From a checkpoint of a small transformer trained on Wikipedia: 9 layers, untied embeddings.
MLP neurons of a small language model. Each row is named by its layer, matrix (gate and up: input weights) and neuron, and shows model dimensions 64-159. Each number is 200 + 40 x the weight over its row's rms, rounded and kept within 0 to 999. A neuron's up and down rows have the sign that makes its largest values positive.
A block is one neuron, or neurons of one layer that tend to fire together. After each block is what it responds to, as a language model described it from the Wikipedia text at the highest values.

L6.gate703,233,241,215,271,140,149,180,252,180,251,238,234,224,218,236,187,232,156,198,182,222,237,240,172,221,190,156,219,210,177,225,171,208,202,247,197,210,201,255,155,196,146,133,198,167,165,177,207,201,160,217,195,198,255,148,203,137,192,233,170,121,208,186,199,205,193,133,169,205,188,214,144,210,230,223,211,227,231,219,205,218,166,223,87,174,270,143,220,224,281,207,140,264,193,205,234
L6.up703,252,289,185,251,185,178,183,186,270,175,268,283,197,195,312,172,219,178,175,225,255,175,208,227,235,122,221,231,169,182,229,253,235,247,166,269,229,215,168,154,116,152,163,240,201,220,218,211,173,236,168,248,232,200,203,172,203,264,207,197,214,148,235,206,178,208,166,233,238,235,171,175,202,161,203,204,173,209,199,166,191,228,245,207,253,174,224,238,167,123,134,214,258,130,197,255
Description: Verb right after subject. The main verb or participle that comes right after a subject noun phrase or clause-opening comma, such as sets, date, formed, is, released, kills.

L4.gate112,189,174,202,214,147,111,235,166,259,199,186,177,166,182,126,213,145,289,198,100,183,189,225,204,174,115,180,153,176,168,231,166,179,139,251,335,155,228,298,122,261,213,264,174,201,173,233,229,148,167,193,207,116,195,262,201,242,250,230,130,224,309,307,171,143,147,228,233,206,218,227,231,185,192,221,204,225,223,186,241,191,230,233,166,238,149,224,251,163,213,200,200,267,244,219,201
L4.up112,230,229,225,156,202,112,267,188,226,192,262,133,127,109,186,186,257,176,161,161,180,213,270,203,132,137,134,148,172,213,210,272,257,194,258,233,174,224,170,174,176,213,197,249,200,193,197,249,271,204,224,259,162,204,181,218,151,255,176,194,182,219,307,270,157,197,206,302,231,170,236,178,128,190,280,169,163,211,199,280,234,125,221,218,235,179,147,121,247,177,217,129,277,154,234,211
L4.gate486,122,157,219,284,212,227,185,185,158,194,182,168,211,172,170,267,191,169,142,153,270,184,172,225,194,192,208,162,213,161,202,214,219,181,109,218,230,266,192,181,184,223,185,235,180,185,169,169,227,166,144,179,191,197,211,231,136,213,118,183,310,214,201,155,185,133,198,161,143,204,230,134,255,215,171,257,166,202,201,188,171,182,233,157,233,148,145,289,205,135,165,188,324,237,194,162
L4.up486,202,186,132,211,187,220,226,189,246,224,225,175,227,190,245,204,210,250,215,134,247,260,107,217,184,226,159,177,228,245,185,249,196,197,238,201,131,167,236,222,212,155,190,219,205,302,191,227,213,248,192,224,190,182,173,197,173,153,182,149,174,172,138,185,226,220,157,203,151,265,242,270,183,171,169,181,197,176,350,257,142,177,281,184,205,185,171,162,286,259,199,165,216,230,225,163
L4.gate1347,196,222,209,209,209,166,179,295,227,191,250,248,244,182,197,231,207,264,257,260,150,174,155,237,263,153,136,134,141,192,190,290,120,211,175,189,247,222,193,182,275,180,179,251,218,235,211,158,216,186,226,138,181,252,178,193,98,205,194,176,207,253,218,246,224,166,207,175,157,238,188,157,187,196,199,184,227,178,195,207,225,147,196,132,181,152,141,212,146,186,188,226,188,227,147,235
L4.up1347,216,246,236,109,163,154,190,146,252,204,126,219,166,242,254,231,251,211,203,189,195,161,123,165,251,165,168,126,265,202,170,193,233,200,197,247,250,195,305,217,177,151,143,186,189,215,186,215,140,162,158,207,207,197,242,210,257,202,179,274,224,182,240,205,205,195,231,216,219,215,229,198,165,241,226,196,219,179,267,174,233,239,232,176,280,200,200,247,179,120,207,152,227,193,131,151
L4.gate1391,165,120,204,259,259,238,226,242,198,227,177,236,216,142,147,116,242,185,193,179,221,196,213,238,190,218,209,142,199,196,166,241,228,233,175,262,186,259,227,146,196,133,193,209,293,182,212,193,187,212,197,253,244,123,254,276,157,221,198,236,162,203,215,240,240,174,101,167,158,245,232,182,260,200,185,196,180,183,146,165,324,183,269,186,92,100,215,216,155,230,173,225,204,189,178,193
L4.up1391,219,249,248,222,148,195,193,171,163,140,217,167,272,230,174,245,151,135,219,178,163,187,250,160,221,120,53,241,255,120,199,184,225,184,163,183,212,243,275,234,199,160,153,151,238,172,63,156,194,135,202,232,229,227,159,185,277,200,237,223,241,171,205,165,236,197,191,223,175,202,168,240,150,240,191,148,192,162,169,263,156,139,187,195,194,167,246,225,193,166,163,147,202,175,168,235
Description: Phrasal verb heads. Main verbs expecting a particle or prepositional complement, such as set (out/up), put (together/pressure), based (in), took, carried (out), often after "and" or "to".

L2.gate230,214,196,181,243,160,164,236,196,218,219,193,261,165,191,177,249,209,183,192,248,174,166,162,230,222,136,150,200,226,184,213,227,222,138,234,221,208,285,224,199,172,173,233,204,156,177,161,235,177,171,175,221,271,215,232,220,217,185,184,208,243,228,217,185,211,214,114,222,256,225,298,153,189,214,220,208,150,156,248,227,162,196,167,201,259,167,183,182,234,212,136,175,222,251,192,216
L2.up230,176,260,248,200,180,171,162,197,166,246,195,260,192,127,150,263,272,185,152,196,188,184,128,280,239,234,114,138,204,261,178,251,185,70,136,170,276,218,277,175,183,214,224,149,183,191,142,153,173,180,196,203,199,243,196,204,274,216,203,228,248,171,217,191,233,169,156,181,171,149,302,175,213,171,226,255,164,205,248,227,173,225,205,235,217,205,201,230,203,159,138,204,212,226,285,190
L2.gate1025,183,253,191,247,197,204,195,233,196,248,189,190,231,188,220,241,213,212,223,156,239,173,202,162,152,203,75,206,208,192,186,191,203,258,171,188,186,288,200,203,189,164,214,165,161,171,230,160,225,205,197,155,260,222,190,173,220,237,169,264,188,164,269,153,214,215,154,224,162,194,251,161,210,220,273,218,171,208,260,197,167,149,234,157,264,199,222,262,226,277,148,148,163,202,246,225
L2.up1025,131,263,226,245,216,125,208,239,216,164,137,189,147,182,223,180,225,170,191,180,172,217,246,227,194,213,190,242,189,243,167,190,219,146,243,183,213,262,210,198,160,194,234,145,210,206,198,245,278,195,152,184,289,229,189,236,229,194,242,145,246,190,190,163,163,187,195,211,172,233,182,192,190,190,207,211,161,194,180,235,189,231,216,216,190,200,247,191,158,304,168,154,167,195,313,244
L2.gate1060,137,234,182,229,193,177,206,200,82,132,196,201,176,218,188,234,177,226,261,231,169,159,146,269,180,210,200,261,184,185,181,190,215,210,225,188,215,162,198,159,239,238,172,187,145,205,158,220,237,187,197,189,236,285,208,184,227,269,208,143,281,169,174,182,174,230,233,161,233,186,277,197,153,206,212,220,190,114,195,179,207,173,222,143,209,228,133,112,198,172,219,239,164,221,174,156
L2.up1060,223,335,259,173,200,156,212,204,189,165,228,232,187,205,218,235,165,225,278,302,190,190,80,278,185,194,183,207,209,264,199,206,217,152,234,109,160,157,219,154,240,249,147,202,122,225,228,240,230,159,159,213,230,233,220,187,175,218,227,212,200,148,232,204,161,187,201,151,205,225,156,230,218,172,215,218,221,132,142,187,269,196,124,177,161,223,236,152,202,173,184,197,180,181,172,197
L2.gate1687,175,249,188,237,156,233,198,211,227,212,226,216,205,135,167,144,192,158,165,188,176,160,207,183,162,172,222,129,174,207,112,209,196,215,256,150,226,226,193,172,187,235,228,202,203,222,256,276,251,189,231,155,161,216,267,160,275,190,235,170,282,196,153,196,263,257,190,206,231,234,161,197,160,239,171,186,206,123,227,241,263,197,214,184,244,179,189,175,147,271,164,222,225,291,139,266
L2.up1687,202,215,194,188,236,200,177,211,212,280,176,229,172,147,158,182,182,165,243,244,161,237,221,200,221,178,152,200,179,240,213,152,177,245,230,263,128,261,217,195,152,220,215,254,200,158,71,139,261,177,162,154,234,108,177,202,202,187,214,198,139,218,174,188,214,209,153,213,274,173,184,195,190,234,222,253,186,199,284,215,172,175,199,217,215,165,153,239,170,137,168,157,221,176,231,239
Description: Verb participles and predicates. Verb forms, mostly -ing participles and simple verbs of state or activity, heading a predicate or modifier, such as growing, running, located, remained.

L4.gate209,212,153,154,194,123,249,168,158,318,174,210,197,252,175,152,261,179,268,207,135,188,194,144,202,158,205,223,127,245,187,191,223,190,206,194,205,256,209,179,172,210,155,144,218,169,204,203,218,113,146,128,154,236,118,226,222,178,266,144,202,127,278,252,269,203,185,177,194,212,182,249,219,216,217,162,177,220,173,235,213,171,248,214,180,188,210,196,224,133,214,152,219,274,257,169,191
L4.up209,210,139,227,240,185,153,222,230,219,269,158,169,301,218,222,240,194,238,266,185,244,179,228,147,223,149,187,176,252,162,264,150,187,213,192,116,224,237,175,209,79,129,264,278,212,195,190,187,180,148,265,206,174,211,251,272,157,286,222,151,171,242,340,148,205,212,189,122,243,200,157,204,214,163,138,200,198,172,190,151,161,169,202,274,145,186,207,212,245,280,120,107,198,194,199,230
L4.gate445,278,219,231,143,178,199,177,163,125,178,141,187,114,243,249,178,177,207,292,146,241,158,202,275,201,231,181,239,222,207,191,177,158,135,174,182,219,164,204,192,145,174,167,220,157,209,187,146,124,223,211,189,212,191,202,209,157,139,209,169,182,280,266,170,200,217,123,141,178,232,268,192,189,154,223,190,202,198,186,238,192,239,172,237,207,252,159,166,151,228,64,188,243,208,202,206
L4.up445,183,228,266,216,146,259,227,258,262,195,204,237,183,210,270,200,156,159,166,198,214,266,219,181,109,234,194,189,228,179,202,171,198,221,183,198,220,274,173,229,227,184,187,160,245,242,221,115,250,212,185,261,163,147,300,202,301,216,128,171,187,181,263,218,183,193,235,242,206,151,134,136,265,222,128,233,119,160,261,162,128,219,204,232,207,248,174,287,143,241,119,253,149,212,209,229
L4.gate781,198,185,221,148,141,219,143,227,179,204,167,176,200,257,231,230,154,242,219,184,197,182,157,186,159,275,199,228,243,185,207,251,171,139,176,256,238,183,215,253,204,231,160,195,228,227,178,158,172,216,270,112,202,246,174,271,263,262,186,149,181,246,223,199,243,183,185,218,243,204,246,216,217,263,195,186,319,137,186,204,128,252,193,210,221,247,194,139,177,236,200,191,225,208,174,211
L4.up781,252,248,236,157,148,199,171,205,216,206,209,251,226,244,224,182,162,232,219,182,177,159,146,135,187,223,201,233,252,170,148,182,184,203,169,217,270,169,133,234,218,212,256,201,253,216,228,162,188,233,198,220,181,225,261,198,219,227,240,163,152,230,265,158,191,194,152,173,169,237,208,242,273,199,161,197,198,180,242,175,170,136,162,237,140,148,245,184,214,197,254,166,151,240,220,206
L4.gate1077,282,156,211,172,182,242,199,218,238,230,170,223,211,217,228,230,155,201,167,210,245,170,126,200,158,228,117,275,196,207,242,217,233,221,193,283,289,220,129,181,269,229,171,227,207,289,145,168,163,213,241,89,148,205,211,230,213,188,146,225,131,283,224,143,236,213,177,223,234,271,228,195,216,202,158,277,114,206,180,203,212,167,192,216,160,247,204,164,197,204,179,150,199,101,154,151
L4.up1077,212,243,218,184,125,218,164,138,185,170,179,177,259,228,189,215,165,239,198,173,186,209,237,218,149,114,206,163,166,150,138,246,123,145,210,214,238,162,193,200,165,222,213,240,186,232,176,191,132,141,168,205,213,172,256,224,168,285,225,150,153,199,214,253,106,131,186,194,221,255,222,204,122,236,288,182,120,255,199,175,155,203,149,202,167,196,226,194,218,174,172,184,235,216,211,208
Description: Table cell separators. Pipe separators starting table cells, often after a blank or empty cell (| | Labor, | Team | 1), plus opening parentheses after sentences or phrases.

L4.gate124,224,166,171,207,167,272,151,151,214,213,256,185,218,283,286,193,195,233,192,205,147,169,183,227,193,219,188,139,224,209,123,196,192,157,181,190,267,228,180,240,230,192,207,171,240,214,254,151,227,224,220,256,215,187,210,215,185,205,105,208,228,193,156,139,247,158,207,177,193,167,297,285,298,222,259,219,209,231,236,218,246,245,168,220,232,138,158,187,202,272,106,193,218,166,227,270
L4.up124,181,190,225,231,180,190,200,209,183,164,213,208,259,271,211,114,242,227,300,238,263,193,183,132,154,166,180,170,219,209,260,190,197,166,299,228,219,226,292,180,157,187,219,252,206,190,190,133,254,206,242,204,178,206,237,164,228,166,205,301,189,176,216,132,210,137,143,194,247,193,278,183,164,187,207,228,203,187,108,200,213,285,173,184,255,192,276,215,219,201,196,141,200,121,209,223
L4.gate416,226,225,201,227,201,188,128,295,185,264,297,151,143,213,152,188,117,228,258,164,163,192,224,241,219,224,206,228,228,212,137,261,175,203,183,160,152,203,200,248,278,198,139,157,127,167,240,237,217,179,245,147,232,185,225,282,205,226,245,150,241,229,179,138,223,135,195,188,237,215,160,185,193,165,238,256,154,234,251,197,233,201,179,215,145,207,160,191,163,229,98,198,254,162,174,221
L4.up416,162,141,160,171,169,224,225,206,224,214,215,220,152,228,230,210,186,137,181,162,205,269,221,270,253,191,230,161,233,146,158,153,258,195,193,229,182,194,194,230,239,175,148,194,248,139,168,222,219,129,194,178,271,198,211,219,181,188,211,143,179,122,114,181,189,132,164,209,241,170,265,213,247,183,260,236,239,295,186,209,223,205,174,247,186,177,163,163,212,234,206,201,183,197,203,186
L4.gate1536,252,159,216,208,190,218,240,202,164,185,200,217,239,226,158,196,199,194,221,229,244,230,223,246,194,268,194,237,233,188,162,243,177,208,192,195,184,222,132,213,173,248,108,179,191,193,187,210,244,200,124,156,296,219,210,213,156,134,121,259,200,186,227,134,221,156,188,193,232,241,193,169,238,197,298,214,163,259,218,190,292,174,189,185,208,219,233,217,207,206,225,240,232,189,202,133
L4.up1536,193,207,200,236,225,231,223,192,176,147,144,141,252,269,168,183,193,174,279,197,273,208,159,213,188,223,262,226,223,217,126,170,191,192,184,243,245,275,170,164,171,187,151,224,228,172,233,218,140,240,301,184,230,174,161,253,282,135,229,299,244,196,224,170,192,181,134,228,221,253,261,210,277,197,211,163,270,220,207,162,271,185,252,146,266,230,209,172,121,206,198,217,139,201,185,261
L4.gate1647,235,123,185,259,216,212,194,170,93,191,206,153,176,184,160,158,129,306,196,243,225,173,241,189,245,262,202,211,305,192,181,158,193,175,234,223,218,212,217,243,222,175,236,166,125,183,197,225,129,117,231,194,187,214,170,213,214,83,150,211,284,202,204,166,143,220,205,175,175,222,235,201,180,220,188,223,176,204,253,180,198,357,149,115,180,232,255,239,194,171,157,198,251,183,117,166
L4.up1647,214,223,264,141,200,240,254,175,170,180,211,213,256,236,207,206,197,159,117,207,234,186,181,234,160,230,254,205,215,225,166,227,205,234,209,253,151,233,224,235,248,225,191,138,233,165,182,175,170,183,251,222,250,185,172,178,194,152,144,232,230,166,172,139,189,237,193,138,173,132,251,215,160,185,208,171,272,173,156,192,217,236,135,188,167,291,182,235,183,184,185,174,174,137,240,186
Description: Transitive verbs before objects. Main verbs, or their final word pieces, that take a direct object, often after to, that, which or a subject, e.g. evokes, stimulated, protects.

L2.gate288,246,133,205,200,170,241,218,180,105,200,181,178,260,239,176,293,162,114,227,243,268,217,197,239,201,201,167,265,219,173,192,211,189,206,206,145,203,282,147,175,209,110,195,207,224,176,207,119,162,233,212,175,166,216,182,177,163,164,129,235,161,146,216,166,236,182,102,229,181,213,216,208,265,224,194,200,177,224,220,147,154,124,174,130,245,131,200,173,151,216,190,123,209,171,186,195
L2.up288,163,202,148,307,249,215,213,278,252,274,222,238,191,194,203,239,191,293,210,261,225,196,179,149,172,187,200,164,159,253,170,195,163,187,249,199,203,149,246,183,178,197,188,224,214,194,221,185,269,165,188,197,246,208,194,213,261,143,174,234,302,279,258,138,174,256,248,168,177,212,254,297,215,168,227,248,186,188,197,200,190,252,194,194,210,159,192,213,293,235,138,158,138,198,143,213
L2.gate1146,248,218,197,247,233,166,217,217,240,239,162,254,285,182,184,242,160,177,161,262,194,239,143,203,202,185,174,175,163,184,164,143,208,208,220,184,226,259,132,187,195,217,221,178,200,166,240,204,130,274,220,212,246,224,187,258,219,192,216,266,178,165,150,182,241,189,187,252,177,184,244,200,262,222,188,205,176,180,286,198,187,197,159,225,308,184,190,186,238,134,208,169,197,196,167,229
L2.up1146,197,203,179,174,234,228,224,222,218,230,236,249,230,180,158,193,182,155,234,226,233,226,273,208,229,136,188,233,152,194,232,178,186,113,239,228,209,258,276,224,200,251,213,173,220,200,187,223,163,303,149,227,148,178,226,238,196,166,209,251,242,187,205,182,257,189,235,244,160,215,185,214,208,208,202,184,207,232,216,182,232,158,218,203,208,227,205,263,197,209,272,236,228,211,184,211
L2.gate1555,266,194,139,206,212,286,222,187,210,213,237,175,228,188,242,142,196,240,172,172,192,185,204,138,146,236,149,176,220,193,170,190,245,226,281,241,223,317,183,186,255,181,181,121,127,180,161,135,160,129,135,171,148,239,213,169,206,191,197,222,147,140,274,182,172,225,155,136,233,174,235,184,250,202,172,215,256,225,245,177,214,222,146,145,266,280,120,240,179,225,197,142,142,197,230,217
L2.up1555,163,239,248,187,244,201,201,190,186,168,214,209,242,240,171,197,237,86,159,252,248,194,168,236,287,134,191,266,166,210,220,218,244,216,155,179,231,176,159,163,164,203,215,148,185,169,193,168,225,246,179,285,257,171,199,166,232,193,223,189,168,127,166,187,216,262,146,298,166,214,217,213,147,329,261,269,150,245,178,153,185,209,166,176,153,152,264,180,224,215,233,155,274,223,172,179
L2.gate1633,268,121,211,193,206,226,212,128,244,213,267,165,171,261,208,185,163,210,122,174,255,214,225,214,234,224,164,236,222,186,133,141,161,146,219,230,198,193,216,178,162,173,142,155,140,189,154,160,155,226,151,157,200,234,214,197,123,194,139,215,232,183,212,157,168,304,143,168,239,275,222,218,176,218,216,217,221,207,258,184,203,237,114,175,250,160,204,195,152,183,162,188,218,173,132,261
L2.up1633,174,222,207,248,158,196,179,203,203,187,214,195,200,175,179,204,232,156,189,304,152,199,239,252,190,248,207,185,238,254,189,241,194,253,150,207,241,191,198,187,211,124,211,162,242,233,229,159,272,227,191,211,197,240,206,162,186,172,207,187,230,174,250,225,311,192,165,196,211,121,223,313,225,204,176,192,145,261,206,179,194,163,187,96,251,235,188,175,256,238,196,207,238,249,208,115
Description: Verb-completing word pieces. Final pieces that finish a verb split into fragments, often right after "to", e.g. sabot-age, transl-ate, insp-ect, rev-iving; also verbs like defeat or control after "to".

L6.gate276,193,218,221,197,138,232,241,218,228,240,203,252,194,192,154,205,272,177,249,245,271,172,228,261,209,170,226,183,178,200,168,111,182,182,231,211,88,221,193,146,274,190,191,186,175,230,265,181,256,232,177,156,258,231,146,188,159,208,193,217,182,170,193,185,220,248,149,145,180,241,249,154,332,159,244,169,165,167,194,154,91,224,156,160,250,191,194,250,152,244,217,201,202,202,188,178
L6.up276,263,173,164,158,191,229,139,204,215,210,248,217,208,242,198,162,171,175,215,155,215,228,225,185,195,167,209,328,179,209,213,215,137,220,246,164,185,181,145,172,210,173,123,148,227,176,193,190,200,215,229,211,252,226,206,216,129,214,190,199,300,192,188,184,168,190,195,218,221,200,188,208,194,108,180,172,215,193,166,229,215,117,165,207,196,199,185,193,229,197,253,212,190,166,118,206
Description: Verbs and prepositions taking objects. Fires on transitive verbs and prepositions (often after "to") that take a following object, as in to meet, against, stripping, relieves.

L6.gate129,219,252,131,206,206,235,201,231,255,178,173,213,226,159,180,261,167,249,237,202,181,180,252,230,182,181,136,238,237,218,256,155,253,219,209,193,211,204,196,218,174,186,191,282,294,190,192,117,163,175,205,206,233,133,225,165,225,216,154,170,188,206,190,276,243,196,193,220,185,211,144,253,187,225,204,150,162,112,192,209,200,261,270,230,206,232,180,133,130,254,60,194,245,221,197,126
L6.up129,189,235,201,197,163,175,288,237,311,222,128,171,218,220,189,286,257,176,158,184,197,194,213,202,256,206,176,198,245,151,170,205,225,196,163,143,190,206,215,255,162,137,204,243,178,155,212,191,160,225,211,189,185,232,211,236,225,288,259,201,151,203,190,226,160,207,259,126,234,194,143,218,243,216,172,234,204,185,188,202,176,250,255,232,186,186,164,91,191,155,133,219,192,201,186,162
Description: Table separators and biographical "in". Table-cell pipe separators after score or result columns in sports and election tables, and "in" after born/died in biographies, as in "born in Oakland".

L2.gate434,181,198,218,228,151,219,187,246,213,171,261,276,248,228,238,240,109,134,146,197,192,185,234,132,246,150,221,161,303,150,216,165,181,204,274,234,178,194,203,204,199,150,117,251,175,239,187,250,226,170,161,229,218,216,241,186,184,194,194,265,155,260,200,235,115,214,219,200,197,214,154,196,233,287,164,189,152,282,199,187,180,181,238,258,125,153,247,151,224,181,200,149,162,240,229,190
L2.up434,136,213,158,275,201,256,247,232,199,250,203,218,155,218,189,224,187,255,223,204,197,180,172,142,178,210,161,141,197,208,187,210,156,204,198,155,168,238,207,154,242,206,241,188,202,185,187,205,162,173,170,227,224,195,243,240,218,169,212,164,222,206,216,103,242,238,262,138,237,198,267,207,266,190,132,163,236,203,186,153,209,236,173,230,178,214,214,168,254,181,148,83,152,191,206,282
L2.gate517,233,230,185,237,197,213,244,195,194,227,175,182,149,213,151,217,148,203,191,142,127,163,191,178,233,208,226,167,292,217,225,173,243,201,264,199,187,222,152,164,219,171,208,225,204,212,236,212,144,227,204,201,193,249,196,83,220,200,210,170,219,264,294,231,163,206,161,254,204,202,173,192,199,183,152,179,240,210,145,211,172,185,209,144,160,197,208,199,209,154,181,241,228,183,165,164
L2.up517,247,203,218,171,193,223,164,244,188,168,183,214,252,175,195,219,167,316,226,233,309,170,248,217,232,283,217,209,279,276,181,98,180,171,201,107,202,236,214,280,192,215,192,196,218,193,208,185,173,187,193,174,145,189,241,238,256,180,139,228,159,184,156,183,242,136,227,155,125,234,185,209,209,145,247,228,243,241,237,206,197,227,133,194,224,225,208,205,230,208,228,134,159,235,217,267
L2.gate564,276,229,140,214,175,182,182,210,218,203,180,177,145,235,189,220,131,228,272,129,253,131,113,224,301,225,167,166,275,207,254,206,180,149,209,277,196,210,158,214,201,168,240,195,235,176,166,264,172,171,196,233,230,195,178,161,153,189,168,214,211,254,254,203,173,169,185,160,169,155,202,211,210,210,236,181,175,249,191,199,168,231,234,183,239,189,190,180,236,166,174,208,214,176,186,182
L2.up564,170,159,203,187,193,193,207,192,156,226,287,176,220,264,173,158,166,193,151,126,227,187,234,214,311,199,183,145,273,165,204,142,224,158,147,218,163,162,191,259,249,196,205,169,259,231,189,245,195,175,155,147,241,196,156,166,173,108,111,227,179,226,198,260,196,236,228,264,260,155,146,274,252,227,274,168,208,222,172,199,177,243,171,254,183,200,185,174,155,207,191,192,200,208,155,213
L2.gate1143,207,205,219,188,206,180,258,182,193,236,224,172,278,254,266,187,120,161,160,235,222,246,164,135,213,171,229,193,288,215,199,204,156,227,200,188,236,194,208,214,186,182,284,213,235,241,112,213,193,111,250,254,227,248,237,108,246,171,192,134,241,197,316,226,183,252,160,248,221,221,225,238,146,216,213,186,256,205,206,214,201,228,193,247,169,164,196,202,203,141,199,206,179,140,166,203
L2.up1143,207,204,183,251,179,216,183,182,224,248,183,210,186,237,101,205,127,232,168,177,249,213,148,197,205,346,185,234,187,181,184,159,216,231,195,245,223,245,138,252,193,193,181,184,141,154,168,208,216,205,150,229,228,247,175,236,168,129,197,234,238,246,195,233,206,169,172,155,238,236,252,185,208,166,160,184,171,232,118,241,225,181,160,179,210,162,179,212,158,253,204,213,259,277,208,213
Description: Table cell separators. Pipe separators in Wikipedia tables that open a blank or spacer cell, as in party-colour cells before Republican or Democratic, and game-log rows before attendance figures; also "No." column headers.